python train.py --num_hidden_layers=15 --hidden_size=448 --num_attention_heads=7 --num_key_value_heads=7 --head_dim=64 --intermediate_size=896 --vocab_size=32000 --hidden_act="swiglu" --norm="rmsnorm" --norm_place="pre" --norm_eps=1e-05 --positions="rope" --rope_theta=10000.0 --rope_fraction=1.0 --qk_norm=false --attn_scale=0.125 --bias="none" --tie_word_embeddings=false --parallel_block=false --init="normal" --init_std_qkv=0.0198 --init_std_o=0.0 --init_std_up=0.0198 --init_std_down=0.0 --optimizer="muon_variant" --learning_rate=0.0022 --lr_mult_o=2.0 --lr_head=0.0102 --warmup_steps=200 --schedule="wsd" --decay_fraction=0.467 --decay_shape="linear" --final_lr_fraction=0.1 --batch_tokens=131072 --max_seq_len=1024 --doc_mask=true --train_tokens=483500000 --max_steps=3689 --dataset="wikipedia_en"
MLP neurons of a small language model. Each row is named by its layer, matrix (gate and up: input weights) and neuron, and shows model dimensions 176-431. Each number is 128 + 32 x the weight over its row's rms, rounded and kept within 0 to 255. Numbers have three digits each. A neuron's up and down rows have the sign that makes its largest values positive.
After each neuron's rows, "fires in" lists the words (lower case) most often at its 100 highest values on Wikipedia text that the model never trained on. A number after a token or word is its count.

L9.gate215:153140179091086154067213182116099158080147116161138111155128155120164088143156081093091091170158195058141109099159117172166121077123063129092198102092132090087149188133111075143152117134137070166020089134169177104107126155135154117197067085139141084104133128127103141120157055130141147110120123143132164117107102146108133170111134172147116117100140135114106139141142150131153147152139088174119140164132119132119121077061164111112096105176129156146111114087132201140110136167115026139115134113154119156155114103111095126173156109170163121116089127101147099131081165140149137116108136159138137122116128129123193114082105194143117105106166122163137176170111175103132159117152103111123179107143166115129052073091095143108127166113169081142152113102114121149122102090103169
L9.up215:108137133151093136094189147165135162129145075130122183177105125100156124103176114130070091168154155082155157127111133099218144123104149135123147098091141148139132161111107093123163166102093135177098147116155143106116144107112138098150102141180172139098126152112123156101122089157178164155090105126182148095089118152152147174155137119058142123106160104083143142120115130106124086133066143134161153171138136113131166082113126086060093113092168131136139118145065163114173139204113054037101179142148107123202117142081135186178089156143169139129084176039108134132101171128094065174176131086163186176097146119153138086108094103120090108099128134198133147117100158172127112094127064122197137095140200139100121130086119147080098176121147114135137160141158178174152116103117140
fires in: "was" 15, "in" 14, "worked" 11, "as" 9, "served" 8, "working" 6

L5.gate640:140115138126088173150150108160086149132127118179154122160126122127114134107092127061205176097148112104153109104112137125112178154048098135129145099098148099117131091105133151101159124127099165168071187154112099161138180121132149152142099132094128177122145140136148109129134128120122215154118123110144146145142113139148104077183128180111099163145072086185107066102153132114139106149106084146108126136171000139123167172125117126130144107121127028139147105147125065149096100128083067119116102137112158199178141135140125123151086122107167116109129124125160123118155097123129119186138162108118133102132122101180180121103171124125162160073093093124092157135115104155079111130176111127099132099193164169177101138129110147175141162145155107143049103090118131157102139116227118
L5.up640:172166099161089099104163132154194125109123197154119154144120132120090033157140162136144160117135124079116109161108122207150153127110140099095116037152168163090132114152140100157134122147174143138127168142165099114172131148137163157118097161183047130110122132161193152118138100106145179138125120125154151112135112141221121174189124168117100167118144109114169092078189140128127143166072137086129169178140113112083134157086105058124161133160128084123107149127153140118209136089142167140149163176121136130171136117189185174178193151098160152180151154125109110154164160113122072103174147118095105104099142196076160091115054155115171141118137141126135174130128116150089124130211175113104064117184122114129117192104125219077121159134137140062106154089105150134095128075138086
fires in: "on" 39, "for" 30, "of" 19

L9.gate861:054162078102148135143142161117122121131134167105175147066126066099067109156113127137136128123125171129126144143077173144135125123095127153121124076093172179105116135115111138097137113134132090054129117115132106104098115137141191132140109127155077151108150087143151096162138105149159122125172135110140109087115134109111104122144137150137136114149091193153170164116144138049153133127141144104127164085079124142134157129111113109105209088188180090065135133115085181146126108121134138106106092146111119073045145125135129138106149140144064127091095122116150185096132145149070100140141071098184131134223155149157128164156173064099202111051136127128121136137133067143156141100125124102112129135152105139176123164139134151161119106106142116157104130106121100161131118112131115
L9.up861:128168125116216158099147128182082128140156127181109117122141132159138151121147106127095144074101107244080165132124104148122112170138141139133153126141149140128151072108146055137089158071140141176119158127100108147121078139151187120120097102147080165168107123156123140149112150109164138079138153079079121135126092139113105100112106127169104155071108104105142105141107120131172181148110124179162105070163121125154116124072062117143148132084095049139131146188146161120098137120109136120189176129093096107118145104072130145144202119086161181224162069158129134110123166173116139057120137179066051148141149187195140115109123125154100122124121138098136099098192139087072077132140110073143135085111177098155147154189082138100089138096133133120174111116115119135148129067130106
fires in: "the" 75, "for" 4

L10.gate597:150160131163141138120113149142142126135128116104043122130155078122176134117093084110184123120177144122118143098095093119142085144194198156180139137107226161150150098104168082131116051132120150067167103143150170118150115124192104176128087148118133101142121077124119164123102128114114133200129144107196141133144171134133055091206171113165126178061116158136145166119137170134103028097129117174183119078127142122156141158052167103122119111189123142146128138176068142098154100120189108109127082177179115100095110119135149107170129137169108086141109155104106133171146098092107108186157203133155158125127107064123144118101130113137134101068094130153110154136100133129111132142095135142126168091132134143131124162138134103109107134189074119073095110165102126164085094134146136
L10.up597:094169117162085095115126068145129157114127060105105097065120181111158133155152066160146089092117135198115093112143101113179078132114150099127123112125165189094126090101167125147040102067124121086129148124139096120133096120140155127114127123175126108133155154090107150117099141134135137121135141096096085137121173076055162153151157158152111176144072169151103120101130123113141203149155149135127082057138114095095123129114085086136138082080124089095123091125147125093175147218136141163144132127186176095183142048125175152125114109143076143147112071106071209133110100181119144045104121141156108117089068120152125109067186099131160136107075159131176150151134142173109202075205112112197151087130142165100125219127102134087128131078103171153072129141152072151183113091102119
fires in: "the" 74, "his" 5

L9.gate881:178155180170064098108112140122160141112072156129109146174098107086093160133091095146071205138147081164105131080143132087115137121199095126146175115193111067130143138123096145161068177156125135180081136145136112089175107110135159133142142101073149129154160139132129126150102140128176139117112153108192141131194136079140097138106171130137142091146141152102117130117135159063119177116164162122167114132120163146159119131090113118084139075140088133140118156108135113155111094128123106093148104182099124106090120125140119109125153079121176128119087151086116119130011152151119144178105131149169138151113102120137124213123118148136155096117153111115168162176062120124158135217102071084115147123136140132060106129165101143135134117111171112112126098154138121109125132145088165
L9.up881:131178104105126134104089103082080118084124090155169065109123080134146167204101135083130149127110131129064092114124104136134154054143163119137150126122061114119110151111095125154115118115109091089119147147148155129089125129158167112135164166169134190116177122115184148099141119081212120086079136143099171102134116126102094121171166092127189109088070107106165150055165172152137096114114085103154139083109111118085103172143159120116055143071143117103116115139135209096144119019165100097153138199121104091145114099158093140097093110168118156147132183147142101112108153121200085107082101083173151160115182102092161165124088156122152191116159087182134095122155132145139077134116137075101173179171167112149055117148118123157130127125149099164130126073174137114186076084124134
fires in: "on" 18, "to" 11, "in" 11, "of" 10, "at" 7

L5.gate794:108083121137159201113106068046130130096079172117082090085115171128106090104170141177108083093101120122103114116154168129072157177082136153110131120113119154138156094119103147168146102174130098121083100122111154169168191126090098110115118123103147127147116111129111148117166157089108095126113129100149114131110116113142125135157159100157151131186131150110140160149133104121116176067119134140186129155198118183119101062140148099155154097124116149138077156164126095149118121188111088089151140116150080086093140098131123085104097111122129162100173114144151151147130182147125120136167095080092127176119116119131131088150204067114123146144184134104114127084098099078211086097186097155151154129071121095134166201087123112148180192095119181182110177112116089071136148140134143
L5.up794:139155174180155141103161154127148155126150205155115107155146144127254133102140134178135134134066192223106118089095114155112115221076151123108091169177149166143149128082144159139162158161122130187094161125127126081112127186137137100119148157125115104107106119129099123144106134111068112121051115126146156160143136110126136063154127130124166130179113076125106119118101134128092126153106091092144112158122098083148107143170167134124122165138134147062124118088127142182193119140152142102110123071144111065108150154171163085113127159103145129157138069127152139147094103140169107132175122104125146149127147134158133139128138137159178135090139137097094107070107125116097124149142172165151102147182091110132134169060136146132078165146140129120129155096109067117058144162099163
fires in: "of" 74, "for" 15, "a" 7

L7.gate691:163116106103094094066107127126126094123122142099101112102181112131201103175133156151151134156111129088094102113158161197132176184104150140161095142188176083126118175043152115124146102160131163120085113143130123091066210084108098068080144094101053117176085071148128143079165149149129132126110136111104137206085148180094142139070169099170140102151141145137174141034116135169133061092112150127135103156123116133061103140136108069101119130145107173147163121159121174115163106084102101022147118180116147101181105058143076145064075167103145092134188063164155127093114108143104151126131100113104136116145165145128123169134138146117070107125148166140124197165171086112124119108138125066133140159106161127133131119103140126115150106105120136165177133127166136129110150157162136
L7.up691:137165173093051121120152112159153142142136167148106140152154101142107074121047079144168174170176136123160163121083148130127187137087125109120133103135156118095128119127151142083174137130192095147131134197163154076120101093162141151116162099146081128148135075139136146052132114129163144125125141099128195140106111125088123190083133095151139143097075160053171128104146110179178093106126109058146122166115159130113136154127171099074148144138111141151102084149100152133073127075158087138171117096162142064104184110133125109116105153140136098161178129199118125146151111121119149153107102155103169104141177113113113165124155156105136109158106154108117159150133017072110103131118119160178132144127133095086111117065138109094111110076198166096153228137143132103087217125183143
fires in: "in" 38, "of" 26, "on" 16, "studied" 7, "for" 7

L9.gate358:108175059127127113150143142164127040143103099142118098103185170152120147152106089138158190138108134077133078144046164142105132146174120088136131117110137111131156085106138162092121056104144090096186078158139125117137140118141085091165143093159151169143119149013125165103167138189083128093182091111141127157137135115134083103160126096155107160117150117140136140133091134124125088055151131089187179081134117156130128119137129150111124172097157196166166143140141197100078099195080101145101028124122092054140101121144069135051116072120114119152100115161097174131084135126121112131110093132115166101141140106124132163134191080101136099157100085086137158161159147139154185085122059139109179104121092167143146139157111117105121079121108097157123099198128121169125149165091136
L9.up358:132149135141124144084199068070155162110128114101146129105161106177118110130184129085154148104080134130148153145159172138142117091113116117119103105139155137170091136121132137160150129124043117126147138108181100119127110143105137112109158153101096118147125138116134114112120145139158146096100177123126164068104045113099098099149157180148149150083178119145136121121171029198129139069133117127152104108108166141078090124141119129109143117108099133120144102088090112058147168171209135114122101106131113114144121117169117121134166132131104114170127104102079131108092161142051178047132130095120137123103101203145132101123095162151147144160095157148066154096162115121156119131094118107166133120028179151140089138146101124131115177170125168207130147126126086132085166093135060
fires in: "in" 31, "the" 30, "of" 12

L10.gate88:179109135135121111153129110145123090103154138106184122115139134151117180179144118138172180129104138109087086075078119090107114131141045157148135110152136108172137152110157158183094169089157106086187070113143126125069099098127167144104076106078161112130170189157143097100153105091134155152151186172134246143120073132156169129152158106122081075145163200115139066129117133157111090143118151121109102100140089091149075087104077131129115115091095154191066119131123150139184144180161141092146121116184109069104155100118092122141166159081135124147095142117135108085064101089073114140110131093124167098143140147108072153124090121156081122141125172069124195119143139152138105120112108109135138138189086161140086138173081144128105144103130109135196131154079144155142143081168178
L10.up88:111119092100115110163107150145081128062137066097117114101052119141157135153173136157147118196153151097111117057072158131101101101104084109168134085114123145215135102106137100160128127174149097117136121123143190184079130076127176105108126134114124140103110115087158105101128159123181142140130115120147199130112139102158100131133146186097145159153094135095101064097172117136092122159105107105133120084138056108124103126131095119104197113132149135186148090123100187067131154147094125110139030160116132096120187128160104176128190158128155119115086139103149143066103142150107123101114112092130179156124104071099098092140164119121161073109129159105140214181176044147116152128113123138145112144117152171139115188190115139109101170039163111145143137106069190115155174127139122
fires in: "in" 87, "of" 4

L10.gate647:166161117133108108114173106156146224091181079125129172120125113129168146139142134151111162121177151125181097142080103149122108160136119110146117084121136103158127192124048118182181098081154163176103083159124109133089087159145112123118048163119072096127175078180096119093144112140101173067135118062144181101134145111152127183169148164100117096112094074131187095146192151155126063117090143047170158157136173126150122109093099118162151150126148154106114152136160105119180169108158157107135123114164107143062139150068082131114109108107109125147129137080128116110072098132132197083149161159114097168126118072108106168112076111082118185183144152155163197088158105073102170167098114103105173131175095199200086125123118143147107170125126095208147158138090121109122081141119142
L10.up647:158162133140133125129098140193125089082154088101138128168100119212159138164127050073172161138100127112141134115133112145075095136086131159128116118114087126078106151111185163204105091085094125159113096198163174048140110099140118068144137145157142108080155123122142113143112113166150096099154142129148144085091113156152144188108163108103090103117132178131133139136152124199168086092150145157173101116107099091132147107098113110069166173110118116073210096135155232081106128086140137136174171159148117134119172097135100150074113116126154163173112120052086129090145174140126129133122145134137146186116160147163108208166088090153147130160127146198136147133116105115134135096118127104128099188112131169109055098129138139075116107124141124146142151115075134154123140094103100
fires in: "in" 79, "january" 5

L4.gate49:157165133163110141085162164113082126071083166158126115087140116148158072103124165136139134124106149161134122125127129207076229137068132113101159125122103053129104144122122129097152146151167118162080145143192169119161203103114125189125188162171081080117124140171152112091133122152158186044164135156128135189090119122122116113065156127126145135090159119105129101074102127085115062181154105091142167120189127135095103108098087108181171137129115092103091133148103167176123160124172133048120157161145183122135136130119132131141094138128145181144154124118137124077143123149121139084114187165074149143137105174132118134141174141083100127110184117108129175154076106118156155099196085100123147122145182124136116151118109121170176124048139121101144120112212108090141139168238116
L4.up49:136136058169156135147167118133153151083052194121061094073116152152138065117154182126117101135092123084142132159061160160136191176106136079109104124202119070098119145116121143124130162142098120138116152158124135166137183135131163099162123119122060088100097113087119104074178116096126188189131134115132146136094119186137098088115168151123133150227124122114127110112159082150141159130093117149107115174117111189102097172088088123147164143086136114110136149110147113182146140126122093133163155108161147152131141066161116099113139135117139160144149127140110121168113141095092118123214074116101147208132190129179151112110133165118119078123154162108095144120124105085112178104162141196157083117053133126120137127083114133134073174100111157171129119104139124119103201126135144
fires in: "of" 76, "for" 23

L6.gate340:194219172111062066114136105124170129139143082150123105123199118076164138099140183142128140105176175108133139144097119164109168114135128115130160184118152087149144133130066134179138140113144104147149072155151169102130123136106149122124104178184104157176123159144059177122118158149148164069107119132154112087053181111154180071139213156174120119148117157115118127214142074147171144148105161089121173052201135074106082146123108159126160172112099136111206089087120082179071178152109150137123101102091123108136144154098083128157100162065089109196119118137153115098170114164146130114133104108119112175056145118125101107113113094162153175136112062117155132137142097157115134093148166143111121119108182186084154098139098072096146117111159101133122211106121117128116112060120130
L6.up340:170143161093101187156137130186146083090130093118135124085096094150143138144176139140137126091166134087101130090120101206087119086096137079122110190146178138125094185101160099098107100041131071136148168151174164102139144132109081120159137117155114102116159093066089069151092114084171159097146109127085152129116166146081158116133153110095171128129190145122102135175132119175104074147140154147071127145193116143122100131087100113058131095101183151171073145142100151107114145118064079105096170151129116049111126090080165153228175142127130155120096137114064090141168128117092167065126085083116054118131130092174124186112146123136086123129063127145151117140151146132101159154159096158177136110125137113191126080123147122049154127098155147128103154103126106120142129064185125
fires in: "of" 51, "than" 13, "the" 7, "in" 5, "with" 4